config.yaml
num_hidden_layers: 8
hidden_size: 512
num_attention_heads: 8
num_key_value_heads: 8
head_dim: 64
intermediate_size: 1536
vocab_size: 32768
hidden_act: "swiglu"
norm: "rmsnorm"
norm_place: "pre"
norm_eps: 1e-05
positions: "rope"
rope_theta: 34900.0
rope_fraction: 1.0
qk_norm: false
attn_scale: 0.125
bias: "none"
tie_word_embeddings: false
parallel_block: false
extras: ["capped logits"]
init: "normal"
init_std_qkv: 0.0242
init_std_o: 0.00604
init_std_up: 0.0242
init_std_down: 0.00349
optimizer: "muon_variant"
learning_rate: 0.0107
lr_mult_qkv: 0.4
beta1: 0.95
lr_head: 0.00705
max_grad_norm: 1.0
warmup_steps: 200
schedule: "wsd"
decay_fraction: 0.847
decay_shape: "linear"
final_lr_fraction: 0.0
batch_tokens: [65536, 131072]
max_seq_len: 1024
doc_mask: true
train_tokens: 954400000
max_steps: 10195
dataset: "wikipedia_en"
MLP neurons of a small language model. Each row is named by its layer, matrix (gate and up: input weights) and neuron, and shows model dimensions 336-399. Each number is 50 + 10 x the weight over its row's rms, rounded and kept within 0 to 99. A neuron's up and down rows have the sign that makes its largest values positive.
Before each neuron's rows, "fires on" lists the tokens most often at its 100 highest values on Wikipedia text that the model never trained on. A number after a token or word is its count.

fires on: " (" 33, " |" 25, " elected" 8, " as" 7, " named" 4
L2.gate1000:65 57 53 49 44 54 37 56 60 43 65 47 32 39 30 51 42 53 38 61 44 49 59 44 43 45 52 58 50 55 58 58 40 54 46 51 51 75 46 45 50 44 38 56 42 35 35 67 52 59 46 48 60 59 54 61 53 58 38 35 36 66 44 50
L2.up1000:52 76 39 37 47 48 33 63 44 52 60 45 43 38 44 56 62 60 43 62 61 37 44 58 67 42 28 40 47 52 46 58 53 54 49 50 57 48 40 51 53 40 62 54 46 55 62 60 61 41 36 44 59 50 63 52 39 30 54 33 47 67 50 44

fires on: " also" 44, "-" 34, "\n" 18
L2.gate679:58 24 47 30 44 51 61 45 44 59 40 49 56 32 48 45 74 47 58 48 55 63 49 57 60 51 49 46 50 46 47 52 35 45 44 43 41 54 41 30 64 40 65 63 64 54 46 61 48 52 55 57 45 46 53 53 43 49 35 45 62 57 36 39
L2.up679:49 40 40 38 55 53 56 48 45 48 48 40 63 39 52 43 54 61 48 61 35 44 40 39 62 57 72 40 51 50 56 42 34 24 57 48 49 41 34 60 40 47 52 57 45 63 46 46 60 59 57 54 52 42 54 61 42 59 45 61 67 50 42 35

fires on: " in" 34, "\n" 30, " anim" 13, " by" 4
L2.gate578:56 50 59 59 59 42 46 51 66 46 40 55 47 52 66 48 48 70 53 63 48 55 51 46 55 50 44 49 35 63 58 55 64 49 44 48 66 41 58 54 46 57 19 53 72 47 18 56 47 55 71 68 58 49 47 50 63 45 54 39 30 45 41 40
L2.up578:55 35 64 57 40 69 39 46 51 42 49 41 43 59 60 46 62 61 78 49 58 48 50 42 51 44 64 57 65 59 70 34 56 59 52 75 46 50 43 57 52 46 30 46 49 40 49 27 41 57 44 60 66 43 43 53 48 61 55 49 38 40 57 49

fires on: " of" 37, "al" 13, "'s" 9, "ine" 6, "omer" 4
L2.gate573:61 19 57 50 52 25 54 46 63 31 43 45 44 59 65 51 57 56 43 46 56 47 49 53 57 46 43 42 48 39 54 32 69 40 47 64 31 42 58 49 61 35 32 52 45 56 42 64 52 48 65 43 56 49 54 76 53 57 42 67 43 55 37 23
L2.up573:58 49 45 74 36 59 43 46 39 55 58 71 44 48 61 25 60 59 42 43 51 53 42 80 47 56 27 59 45 44 41 68 55 54 41 62 42 40 61 56 26 57 52 52 49 50 35 57 62 64 51 36 61 52 44 44 50 60 64 52 43 43 47 59

fires on: "\n" 40, " |" 22, " when" 8, " previously" 7, "-" 5, " ===" 4
L2.gate714:43 58 34 71 42 48 48 51 48 39 34 50 45 58 61 40 48 56 51 36 40 47 55 59 40 61 37 25 63 39 54 36 53 60 48 76 49 42 49 59 54 66 38 57 60 54 48 50 44 45 58 45 57 33 59 50 50 55 54 32 50 46 37 52
L2.up714:32 68 59 47 49 58 54 62 51 55 39 42 44 38 31 69 49 43 44 44 55 39 52 45 54 55 36 50 60 51 58 48 41 51 57 50 60 65 43 56 60 49 57 53 38 60 60 47 42 44 54 41 27 38 56 59 63 57 45 48 46 55 61 62

fires on: "g" 13, " of" 13, " with" 12, " to" 6, " name" 4, "t" 4
L2.gate652:64 38 51 46 65 48 40 39 46 41 60 32 60 32 56 49 67 37 50 46 40 44 46 13 61 38 68 37 55 48 37 56 44 48 46 46 41 38 58 42 56 47 38 44 60 51 36 54 49 48 55 51 64 57 35 58 41 45 41 37 54 33 40 60
L2.up652:53 54 67 56 36 58 36 44 56 43 69 42 38 65 42 48 56 56 64 49 42 41 59 54 46 48 40 36 55 50 49 48 56 57 42 72 56 49 52 36 42 71 39 43 57 32 45 52 45 49 59 35 67 53 45 44 80 59 45 41 47 46 34 39

fires on: "," 60, " |" 7, "s" 4
L2.gate834:43 57 37 47 65 48 57 51 65 61 54 50 41 55 43 46 33 59 60 55 64 48 38 48 47 46 30 65 56 48 45 36 60 48 56 39 40 60 50 56 53 42 56 55 50 50 49 62 43 64 42 56 55 31 57 51 28 25 41 65 41 45 48 33
L2.up834:59 47 49 55 52 66 38 46 69 39 45 58 42 54 41 42 49 65 39 27 58 47 55 61 65 65 51 70 46 50 56 48 37 68 64 39 64 43 52 43 60 54 48 67 54 51 48 51 33 55 45 49 60 59 51 55 60 78 27 46 40 54 33 55

fires on: "N" 23, "–" 22, "." 14, "\n" 13, "aged" 6
L2.gate711:53 32 45 47 46 62 68 44 58 34 40 50 49 41 40 44 59 40 43 51 81 41 67 42 57 54 53 51 66 50 45 52 69 54 61 57 53 78 46 61 47 25 66 46 37 61 50 54 55 56 52 55 60 52 56 38 26 44 51 35 51 47 74 45
L2.up711:54 57 37 63 52 57 65 39 39 40 59 49 40 33 44 56 56 62 43 50 61 45 40 37 56 41 48 56 54 62 55 58 53 52 50 36 38 43 29 48 51 52 69 56 36 53 44 61 43 43 55 56 43 67 29 59 59 48 42 50 61 56 36 43

fires on: " m" 26, " ." 11, " ft" 10, ":" 4
L2.gate1175:55 62 63 64 62 37 45 43 53 44 46 57 51 44 42 45 44 52 56 37 63 53 46 49 37 42 49 32 57 52 45 46 38 26 60 55 41 76 63 55 46 64 59 62 33 34 42 47 64 44 41 49 47 69 35 52 53 43 45 45 45 60 52 38
L2.up1175:45 62 67 53 43 45 55 57 30 49 30 49 42 66 42 74 52 62 68 35 32 48 32 44 52 60 63 51 50 65 54 53 58 43 55 58 43 44 56 27 39 47 54 43 48 51 44 54 56 74 59 57 61 45 45 37 41 60 55 42 40 30 50 51

fires on: "-" 53, "'" 9, "." 9, "d" 7, "res" 4, " National" 4
L2.gate297:63 37 55 33 45 35 56 62 44 45 49 42 51 60 55 49 46 46 48 44 64 50 54 49 39 49 61 54 37 67 46 52 41 48 40 59 36 70 35 55 46 42 42 50 53 44 45 51 61 36 56 61 66 69 36 39 58 35 56 54 51 41 41 49
L2.up297:46 62 43 40 59 49 52 62 52 49 47 51 60 43 49 46 62 35 46 58 49 53 62 60 33 53 58 54 54 53 46 43 77 57 53 48 48 38 50 68 61 34 38 44 46 39 54 53 40 43 52 35 39 38 63 54 65 64 43 47 61 57 59 49

fires on: "," 81, " in" 16
L2.gate488:55 51 44 46 61 49 42 41 39 66 59 51 57 45 64 40 52 47 48 54 57 49 45 51 54 60 42 42 59 48 48 55 52 55 66 47 62 44 57 49 60 52 49 60 56 51 29 41 47 39 40 63 40 47 59 44 54 43 40 64 61 54 67 80
L2.up488:38 36 53 42 76 58 41 43 57 47 54 34 73 32 55 37 38 51 66 44 46 58 37 59 28 56 40 43 46 63 42 72 45 38 55 58 67 33 46 66 52 59 53 64 56 65 35 40 45 53 55 44 56 45 57 54 61 42 51 63 52 66 54 47

fires on: " |" 73, " 0" 8, ";" 6
L2.gate1221:63 53 29 65 53 49 57 47 47 33 46 48 57 44 48 51 55 60 50 57 57 50 42 60 53 38 50 58 59 43 58 49 56 41 42 55 58 40 63 54 30 38 61 42 48 39 36 67 53 60 60 33 53 62 56 46 51 52 39 39 37 47 56 57
L2.up1221:47 54 45 59 42 40 38 56 62 48 43 35 44 44 58 51 50 40 53 33 47 43 36 63 23 52 40 59 55 57 53 60 52 74 58 40 50 43 57 55 57 55 52 43 50 62 48 54 27 54 56 70 40 44 69 58 36 39 24 52 52 42 46 38

fires on: " that" 14, " sy" 14, " life" 8, "A" 8, " said" 7, "," 5
L2.gate1308:44 66 61 50 57 60 58 54 49 37 50 31 53 50 31 50 40 55 32 63 60 42 55 50 47 50 46 52 57 52 60 74 45 41 44 49 43 64 62 48 55 48 61 49 53 59 46 43 51 50 57 55 38 47 68 48 54 31 49 74 34 53 56 69
L2.up1308:53 52 48 64 39 30 38 48 47 67 64 61 48 56 42 42 60 52 55 55 36 59 47 49 51 45 46 41 48 49 54 53 47 35 70 62 50 66 68 42 48 59 58 31 57 64 45 53 50 62 51 63 58 54 47 59 44 32 57 66 49 49 43 83

fires on: "-" 98
L2.gate1038:54 34 60 37 55 39 50 38 24 49 46 41 57 62 39 46 58 70 51 55 31 58 51 40 53 52 69 38 40 38 49 51 42 38 43 53 66 44 41 50 45 32 43 59 41 32 55 54 51 35 41 49 26 37 61 53 54 49 59 42 49 57 46 30
L2.up1038:62 38 53 50 58 32 64 54 36 33 47 47 53 50 50 49 59 69 34 60 47 38 50 42 46 47 69 39 54 52 44 59 34 47 46 50 50 33 50 44 36 33 58 64 57 38 57 48 43 30 51 47 47 42 58 41 50 53 63 44 49 41 47 35

fires on: "-" 25, "," 18, "==" 16, " ==" 10, " and" 9
L2.gate369:46 43 43 45 33 33 50 41 49 39 62 43 45 37 53 51 46 67 46 45 59 50 56 53 43 54 82 62 51 60 33 48 49 52 41 26 73 61 66 47 38 58 66 58 38 27 57 52 59 45 57 49 53 63 59 53 50 64 34 57 57 57 36 47
L2.up369:46 46 49 60 50 37 57 22 56 43 63 48 54 57 52 47 43 41 41 44 53 43 46 42 70 42 66 50 62 49 49 40 56 38 53 40 79 59 49 50 40 60 70 43 41 56 60 59 63 40 58 51 21 51 39 59 47 34 51 64 58 63 44 38

fires on: "\n" 35, " (" 18, " in" 15, "née" 4, "born" 4
L2.gate499:49 61 44 48 59 36 46 74 48 47 64 48 45 51 57 47 38 48 41 52 59 45 46 41 47 51 60 46 52 42 53 50 65 51 49 48 56 36 51 61 44 48 36 50 30 41 51 38 60 49 47 43 33 62 40 50 55 32 70 36 37 39 58 55
L2.up499:41 60 70 49 51 58 77 52 61 61 52 47 63 55 60 58 32 69 66 63 50 52 51 48 57 28 60 62 56 45 62 56 57 50 46 58 58 61 73 47 54 31 54 43 36 53 49 50 70 56 69 70 62 36 45 46 36 54 54 47 39 40 51 50

fires on: "." 51, "ew" 10, " (" 7, " as" 5
L2.gate733:49 57 57 52 44 48 58 49 39 56 56 54 58 33 30 63 54 37 41 63 35 46 65 34 56 37 75 45 42 53 69 51 34 36 38 49 63 48 53 55 60 56 58 43 48 52 51 54 52 74 50 54 52 50 39 61 54 36 57 45 54 70 52 59
L2.up733:38 47 51 49 74 44 32 53 63 54 51 51 57 34 51 57 33 59 48 67 64 32 58 66 73 40 44 54 45 52 72 48 55 53 59 54 32 58 46 57 56 39 49 46 68 48 48 25 61 67 60 54 58 66 29 40 52 47 61 49 48 59 64 57

fires on: " (" 26, "born" 23, " until" 17, ";" 8, "," 5, " –" 4
L2.gate1006:59 47 51 61 45 57 36 44 35 44 53 33 47 61 30 47 50 54 46 57 48 59 47 52 49 48 47 53 44 36 41 35 58 47 38 49 51 61 56 47 28 43 58 29 41 46 52 38 42 61 61 57 56 47 58 42 33 29 39 37 47 42 51 55
L2.up1006:47 66 46 62 50 44 55 61 49 61 60 41 58 49 38 42 62 45 65 46 41 46 55 58 48 28 56 60 61 45 52 48 51 43 46 47 54 55 59 49 33 57 54 45 44 36 37 35 36 48 41 50 59 51 43 49 35 33 44 55 47 35 60 52

fires on: "-" 68, " |" 13, "}" 4
L2.gate934:48 55 86 41 47 55 47 48 57 43 57 60 50 58 40 47 46 50 58 50 53 69 50 59 45 56 47 51 48 58 39 59 60 39 52 35 52 76 56 46 61 32 41 54 47 45 41 28 40 57 47 49 47 47 49 35 52 46 57 36 61 48 37 62
L2.up934:51 47 41 61 58 48 53 46 59 60 38 35 56 58 34 52 56 49 39 51 59 35 44 73 30 38 60 57 47 50 48 43 53 45 62 39 58 75 53 67 40 55 63 43 66 35 59 58 41 57 66 68 57 36 53 36 39 67 44 58 55 41 71 49

fires on: "ul" 19, "ol" 11, "um" 9, " first" 6, "ke" 4, "ra" 4
L2.gate310:42 40 50 40 46 52 48 52 33 62 51 62 43 43 36 32 48 68 42 65 49 46 71 44 46 42 54 36 51 57 48 43 65 71 49 30 47 37 42 55 42 31 46 64 38 40 61 35 44 47 38 64 45 54 69 67 40 53 42 51 49 61 69 47
L2.up310:46 38 54 69 36 42 50 47 67 47 46 50 47 40 52 50 12 62 44 58 57 45 48 43 44 55 54 47 53 66 63 59 57 62 41 45 37 52 37 59 52 46 38 53 48 56 32 65 66 55 40 48 51 56 61 43 46 79 53 56 41 37 57 52

fires on: "0" 21, "v" 13, "g" 7, " lost" 6, "f" 6, " 0" 6
L2.gate936:54 61 50 45 63 49 64 55 37 70 37 59 51 49 36 64 38 81 55 46 50 39 43 49 41 62 65 49 37 49 53 39 55 52 46 50 49 55 45 36 49 41 42 54 29 54 48 45 50 46 61 47 61 48 44 57 41 37 32 51 74 44 77 60
L2.up936:47 61 39 48 33 44 33 52 38 37 56 54 59 45 49 59 54 67 44 49 50 40 58 51 38 52 53 61 47 65 55 49 50 61 39 44 46 42 59 40 59 48 36 48 47 59 54 41 46 47 49 56 53 69 36 56 71 53 25 56 63 49 45 58

fires on: "'s" 51, "'" 30, " his" 6, "’" 4
L2.gate487:47 37 49 41 34 61 47 50 58 47 46 43 56 67 56 43 54 57 66 57 68 38 66 50 62 52 72 33 54 46 38 66 40 49 61 64 30 62 45 49 61 37 47 58 39 43 34 23 53 47 38 51 43 37 60 59 60 38 49 59 47 42 51 59
L2.up487:59 62 52 42 59 58 62 58 56 60 36 42 59 49 43 43 55 40 58 58 57 44 60 47 55 34 32 35 59 39 32 60 41 32 41 35 54 46 65 53 61 63 48 36 50 55 52 59 42 28 53 45 51 57 71 38 56 60 53 64 42 56 60 51

fires on: " |" 38, ";" 15, "-" 11, " and" 4
L2.gate504:55 49 53 69 34 43 52 57 42 43 60 61 62 59 56 51 47 54 43 57 48 50 60 58 52 36 60 55 51 48 46 40 60 51 55 78 40 54 57 44 43 39 50 43 49 52 63 43 68 63 51 50 50 34 45 60 52 50 44 62 52 63 46 27
L2.up504:58 69 56 56 50 63 55 56 60 56 52 38 56 40 50 46 29 36 30 55 55 53 61 74 61 60 50 44 56 65 54 55 46 64 55 58 73 60 61 69 52 66 69 32 74 64 74 58 70 45 53 39 32 47 55 44 48 41 68 46 54 54 49 61

fires on: " years" 25, " km" 14, " million" 7, " mi" 6
L2.gate269:43 45 59 47 60 46 47 38 49 47 41 40 48 77 47 71 51 44 41 51 57 60 39 38 51 54 38 55 65 59 69 43 68 59 40 51 57 39 67 54 39 57 64 72 40 45 54 36 34 63 57 43 36 32 47 69 46 58 52 53 55 58 58 38
L2.up269:46 51 49 51 53 61 48 55 46 44 55 54 59 51 47 47 48 48 43 62 42 28 44 61 54 59 34 39 56 63 69 66 72 66 61 39 48 47 69 56 55 60 52 67 53 66 51 44 36 42 58 37 54 42 39 45 69 39 57 37 64 56 59 42

fires on: "-" 40, "On" 13, " on" 11, " On" 7, " released" 5, " |" 4
L2.gate690:63 56 37 54 42 48 56 44 57 47 53 48 68 61 27 46 53 56 40 41 52 37 74 45 35 68 53 64 49 47 41 69 61 58 58 47 67 54 63 52 60 64 49 53 63 65 68 41 35 41 34 35 36 41 61 47 51 55 55 37 58 64 61 52
L2.up690:43 68 42 57 54 54 46 40 78 53 55 49 62 44 47 56 48 41 74 36 43 44 64 51 49 48 27 49 41 48 49 44 40 59 25 56 62 60 44 57 35 53 44 48 46 49 53 50 57 60 43 45 53 48 41 51 59 62 45 43 57 59 50 56

fires on: "," 19, "1" 12, "0" 8, " between" 7, " Votes" 6
L2.gate644:47 47 62 53 57 73 54 52 49 49 27 45 56 33 32 52 59 71 42 57 60 28 67 53 60 58 68 53 40 44 38 49 61 52 40 41 57 38 45 44 64 53 44 45 50 71 71 66 37 58 56 26 28 72 36 50 49 45 52 36 27 49 59 33
L2.up644:57 44 48 45 31 40 38 50 59 48 50 27 56 38 59 55 55 67 48 54 53 40 50 47 48 36 58 47 46 28 45 36 56 58 46 60 40 32 56 55 69 44 43 42 47 46 53 54 63 56 72 59 47 48 44 43 66 50 68 47 48 47 45 53

fires on: "-" 26, "." 23, ":" 19, "," 16, " (" 7
L2.gate746:55 50 49 65 29 40 65 52 53 50 40 50 70 25 35 59 54 42 47 34 44 39 47 50 51 54 51 60 25 46 54 41 39 57 55 60 52 52 30 65 38 64 44 57 54 56 59 46 52 32 70 59 63 40 55 37 46 48 46 40 70 44 77 46
L2.up746:54 49 48 60 38 37 56 36 48 59 37 38 50 20 50 54 71 46 43 32 50 42 52 62 50 54 34 47 10 52 47 44 50 66 64 56 53 47 36 72 41 56 43 50 51 34 56 46 41 22 65 46 54 47 72 45 55 56 44 40 58 46 75 51

fires on: " against" 20, " with" 14, "-" 10, " by" 9, "y" 8, " to" 7
L2.gate68:32 59 64 43 38 51 60 58 48 32 54 50 44 49 34 56 49 42 47 49 43 47 43 42 58 36 27 44 37 42 58 53 44 38 64 61 48 31 73 47 49 41 44 71 46 47 63 38 60 53 58 54 55 59 40 39 58 53 44 52 58 54 40 45
L2.up68:61 61 50 54 52 45 57 46 46 53 71 55 65 68 52 53 38 50 56 57 44 52 52 57 45 34 41 40 52 55 57 43 66 46 32 58 38 62 54 54 57 54 41 35 36 50 51 50 46 29 37 55 41 49 50 37 63 64 43 45 40 41 46 55

fires on: " of" 26, "\"" 15, "per" 5, "est" 5, "ter" 5
L2.gate1034:46 53 51 43 31 55 55 45 49 47 45 68 45 52 46 51 46 49 26 60 48 61 37 43 64 75 57 41 54 70 46 60 58 49 34 55 54 59 55 49 58 70 52 56 49 52 62 41 34 51 57 52 47 32 62 50 41 60 56 59 50 51 53 61
L2.up1034:43 29 59 52 45 38 49 26 70 45 41 54 33 48 67 45 12 44 36 24 45 47 49 62 48 63 46 46 50 65 38 66 46 68 72 47 59 71 58 70 62 38 65 51 44 33 64 48 52 60 56 35 39 52 59 56 58 63 45 48 39 63 47 52

fires on: "%" 29, "'s" 11, "ans" 10, "ity" 10
L2.gate1415:45 49 59 36 55 53 52 48 54 43 36 33 58 60 55 29 56 46 46 61 46 59 31 46 36 75 58 45 54 53 59 45 45 53 51 51 56 43 40 43 42 49 55 55 68 49 66 27 58 39 47 53 44 48 56 64 54 61 53 56 49 45 63 42
L2.up1415:58 36 39 50 41 44 43 48 55 54 38 40 59 43 50 38 39 53 56 35 43 46 41 39 60 49 46 57 50 55 50 53 38 54 39 35 61 57 52 46 46 50 59 71 52 39 33 41 52 49 36 62 72 67 43 62 42 41 46 51 74 56 47 47

fires on: "\n" 38, ":" 25, " |" 9
L2.gate1264:58 64 53 51 46 52 54 47 58 50 52 45 66 54 67 65 41 57 41 40 49 55 39 39 42 54 56 49 63 45 67 44 44 55 62 42 43 58 47 54 40 70 55 61 52 53 35 60 57 54 48 52 48 50 48 40 46 54 48 54 58 70 38 42
L2.up1264:48 60 54 54 36 55 43 49 45 52 54 41 51 49 39 48 64 36 48 53 44 45 47 61 49 54 56 41 44 49 42 29 54 50 63 50 49 20 65 62 57 57 61 52 75 51 69 60 36 53 68 63 50 50 54 34 59 56 49 28 44 37 52 70

fires on: " than" 14, " but" 11, " in" 10, "ing" 9, " because" 7, " around" 4
L2.gate1150:52 54 69 38 51 40 48 50 32 38 26 53 56 33 61 46 26 59 48 65 47 36 43 24 49 38 54 56 37 43 51 61 69 50 53 64 37 52 52 50 38 49 57 64 43 46 37 60 46 33 65 52 66 30 53 53 64 65 40 27 30 37 58 41
L2.up1150:47 65 49 50 56 57 46 31 40 49 50 57 32 65 43 48 56 34 50 50 47 55 61 54 46 63 51 53 71 30 43 50 61 71 49 60 58 48 57 71 62 50 44 56 60 55 66 42 35 52 57 54 48 57 46 66 44 51 39 42 40 52 60 52

fires on: " Al" 19, "am" 18, "ar" 17, " Bar" 5, " Ham" 4, " Sam" 4
L2.gate1231:57 59 61 48 45 49 64 42 58 44 37 38 43 53 62 47 46 64 49 37 40 39 59 45 36 62 23 37 40 63 48 59 42 31 46 43 30 45 62 51 55 59 33 46 46 69 40 37 54 47 67 50 64 60 52 56 73 49 50 48 43 46 43 37
L2.up1231:51 46 57 51 47 34 49 45 45 49 62 32 56 48 42 44 61 61 62 45 55 51 47 59 49 41 52 52 50 54 41 52 66 66 59 31 45 41 54 60 43 63 61 37 40 49 35 72 46 53 55 38 44 43 57 62 60 62 60 38 62 40 04 59

fires on: "'s" 77, "s" 5, " own" 4
L2.gate940:42 36 67 59 58 38 58 51 51 48 46 46 56 59 59 37 42 62 50 57 60 40 48 48 54 53 52 48 56 79 54 39 59 40 63 68 31 30 54 40 44 42 58 47 34 54 53 40 40 48 43 37 50 53 68 54 65 59 48 58 50 54 59 74
L2.up940:57 62 45 41 55 54 46 40 48 51 62 63 53 50 42 38 74 37 49 50 59 35 51 32 49 37 34 54 47 56 45 37 45 66 40 34 39 36 58 37 40 53 55 44 42 43 58 47 60 38 66 54 66 71 42 63 47 46 61 49 59 45 54 50

fires on: "," 71, "bi" 4
L2.gate944:52 45 51 56 53 45 36 48 53 38 48 56 25 52 45 39 28 44 31 27 59 39 51 41 48 55 42 55 51 45 46 60 57 31 58 56 55 44 50 62 62 43 48 50 36 55 42 51 49 45 54 60 47 43 57 48 54 39 35 70 51 74 44 49
L2.up944:43 40 38 31 41 60 42 44 54 59 49 65 40 49 43 34 49 51 50 48 27 37 44 63 50 43 44 47 43 53 70 49 37 63 64 58 45 59 42 51 37 42 47 67 42 37 39 70 61 42 39 56 58 45 38 28 61 52 28 59 58 54 47 62

fires on: " |" 26, " –" 19, " (" 18, " -" 11, " following" 4
L2.gate765:44 43 40 39 56 56 48 54 58 49 62 45 54 58 46 46 48 46 54 46 34 44 44 63 63 40 40 53 44 54 62 44 48 51 36 50 51 60 44 62 62 51 66 43 38 48 38 59 66 61 42 42 49 62 34 42 56 46 40 61 35 57 43 50
L2.up765:48 58 44 43 46 55 59 51 49 56 52 62 61 67 46 44 50 53 57 62 31 61 49 51 64 36 40 34 62 34 68 54 61 29 42 66 45 44 51 69 44 45 43 48 55 50 61 49 40 53 44 48 66 44 41 60 42 29 63 50 43 63 55 58

fires on: ":" 41, "\n" 21, ")" 11, "c" 5
L2.gate1230:64 53 51 37 58 48 71 45 59 48 28 42 59 43 35 55 50 45 50 54 47 67 65 62 37 54 49 48 47 52 59 35 28 47 56 56 37 38 47 72 39 58 32 73 50 53 47 78 45 42 45 52 47 41 66 47 53 33 47 36 54 43 65 58
L2.up1230:64 47 45 51 62 46 69 50 63 53 47 43 74 43 44 42 53 55 76 65 50 54 47 44 36 62 44 40 52 59 50 54 58 52 38 56 60 46 67 50 56 61 53 53 66 63 56 68 50 56 55 52 54 53 60 62 53 52 58 43 43 30 55 51

fires on: "." 39, " on" 14, " in" 6, " each" 5
L2.gate630:39 45 51 42 57 29 52 47 43 64 54 52 65 45 60 54 60 59 53 51 50 40 48 56 41 33 41 19 71 50 49 36 64 48 51 62 64 42 62 60 54 51 56 62 55 55 48 64 48 46 41 46 47 46 50 38 56 58 47 52 49 68 47 49
L2.up630:39 50 48 48 43 52 48 42 35 50 62 56 57 50 53 56 54 45 47 50 49 42 56 51 39 57 44 50 45 48 50 42 39 61 44 27 66 53 44 52 80 55 63 63 57 51 42 36 41 60 39 45 37 53 45 40 28 39 56 44 59 60 58 63

fires on: " |" 83, " County" 4
L2.gate603:63 50 54 58 54 64 45 44 54 49 42 55 59 68 53 62 53 40 54 41 60 55 63 49 40 68 54 51 51 63 48 66 39 49 46 59 60 61 49 35 34 56 48 27 57 52 64 44 60 43 57 36 43 66 53 34 52 56 55 40 56 44 33 49
L2.up603:49 60 54 41 64 39 60 45 53 55 50 31 53 62 38 48 36 56 43 39 54 31 62 44 52 41 56 32 56 39 63 35 52 47 55 42 59 51 51 58 36 49 37 60 57 70 61 40 42 56 51 49 41 49 72 46 51 65 40 46 50 76 68 53

fires on: " |" 27, " two" 13, " three" 12, " following" 7, " of" 6, " four" 4
L2.gate1198:44 45 53 39 56 42 71 63 43 50 56 38 37 66 61 58 41 51 37 45 36 51 38 51 59 58 42 57 33 54 46 46 38 55 55 43 36 61 45 44 33 68 59 58 61 49 47 74 48 45 53 45 39 45 45 41 43 64 27 71 36 38 57 62
L2.up1198:53 73 53 51 50 63 54 68 49 49 42 46 41 47 40 57 55 49 47 48 46 54 41 62 72 50 50 62 48 64 51 55 52 48 42 42 47 58 62 57 43 52 53 48 41 32 50 47 44 56 59 38 47 49 53 29 51 65 54 58 34 58 60 45

fires on: " |" 56, ";" 21
L2.gate672:56 54 48 62 39 55 56 53 41 45 50 55 47 32 65 62 35 51 58 79 52 62 57 58 51 51 44 68 41 55 63 58 55 57 46 46 52 63 48 64 42 61 54 44 59 52 58 48 70 56 36 39 31 42 37 43 43 49 53 40 40 50 58 59
L2.up672:58 50 51 64 41 42 28 73 41 36 51 32 68 52 45 44 52 49 45 59 52 24 49 57 44 41 55 57 60 38 69 34 55 50 44 35 51 73 52 48 46 44 49 48 54 46 43 61 49 49 44 49 58 41 38 56 50 49 51 73 28 68 77 53

fires on: " of" 45, " between" 12, " de" 10
L2.gate1279:54 47 49 45 40 72 37 51 43 67 30 58 51 47 58 51 49 52 51 53 69 67 41 42 35 59 60 59 49 31 48 58 57 58 40 42 45 44 36 47 59 59 29 35 49 55 54 35 52 48 49 52 63 42 35 37 40 55 56 40 46 46 45 47
L2.up1279:39 30 46 63 48 24 61 42 55 45 40 37 43 53 57 46 54 36 38 64 59 60 39 44 48 41 22 45 58 49 41 26 60 45 47 56 60 45 59 62 42 49 43 46 56 42 50 37 57 40 59 38 45 53 56 55 43 49 41 38 45 49 53 54

fires on: " (" 41, " \"" 9, " (\"" 5, " '" 5, "," 5
L2.gate64:49 59 60 34 43 58 30 57 47 49 55 56 50 42 72 50 50 55 46 37 47 37 52 60 51 46 58 48 41 63 37 51 47 50 52 61 45 54 45 55 51 45 46 42 68 45 42 25 46 65 43 33 39 52 62 42 42 52 39 58 19 49 57 55
L2.up64:43 32 57 56 67 52 42 59 40 57 54 44 44 47 62 52 40 70 54 54 32 37 65 56 55 49 34 48 59 68 44 41 54 49 32 49 59 38 56 70 61 49 33 32 53 57 39 48 60 47 58 39 47 50 52 37 52 58 63 51 40 47 38 56

fires on: " \"" 55, " |" 12, "\n" 8, "-" 6, " as" 5, " un" 4
L2.gate1039:49 50 45 32 47 42 52 55 49 40 51 48 31 42 59 61 71 50 64 52 50 39 60 45 67 53 58 45 47 54 64 52 41 42 45 40 55 42 58 55 51 51 49 56 55 51 70 55 51 51 46 48 55 30 47 28 37 65 36 47 38 60 42 42
L2.up1039:50 49 41 37 56 52 38 59 60 53 66 29 37 52 63 60 60 50 31 56 77 46 51 48 53 54 36 46 46 53 44 33 38 34 45 76 72 58 49 57 57 44 49 41 42 59 56 47 61 50 59 52 43 35 39 59 57 51 42 61 55 46 51 21

fires on: " of" 30, "." 15, " to" 12, " as" 7, " than" 7
L2.gate799:51 33 42 45 46 29 46 22 45 44 46 42 37 56 55 58 31 57 28 42 53 41 48 33 53 62 55 47 40 59 43 55 50 40 38 60 47 49 40 45 47 47 39 20 56 58 65 41 42 49 53 45 36 58 60 45 31 59 51 31 39 57 48 23
L2.up799:40 39 40 59 35 49 58 41 41 43 46 32 49 45 52 33 44 34 46 55 50 53 61 48 62 48 44 52 35 48 50 46 63 44 49 58 33 44 24 55 48 44 48 40 53 57 60 51 46 58 60 55 35 70 50 47 48 39 35 46 64 57 53 37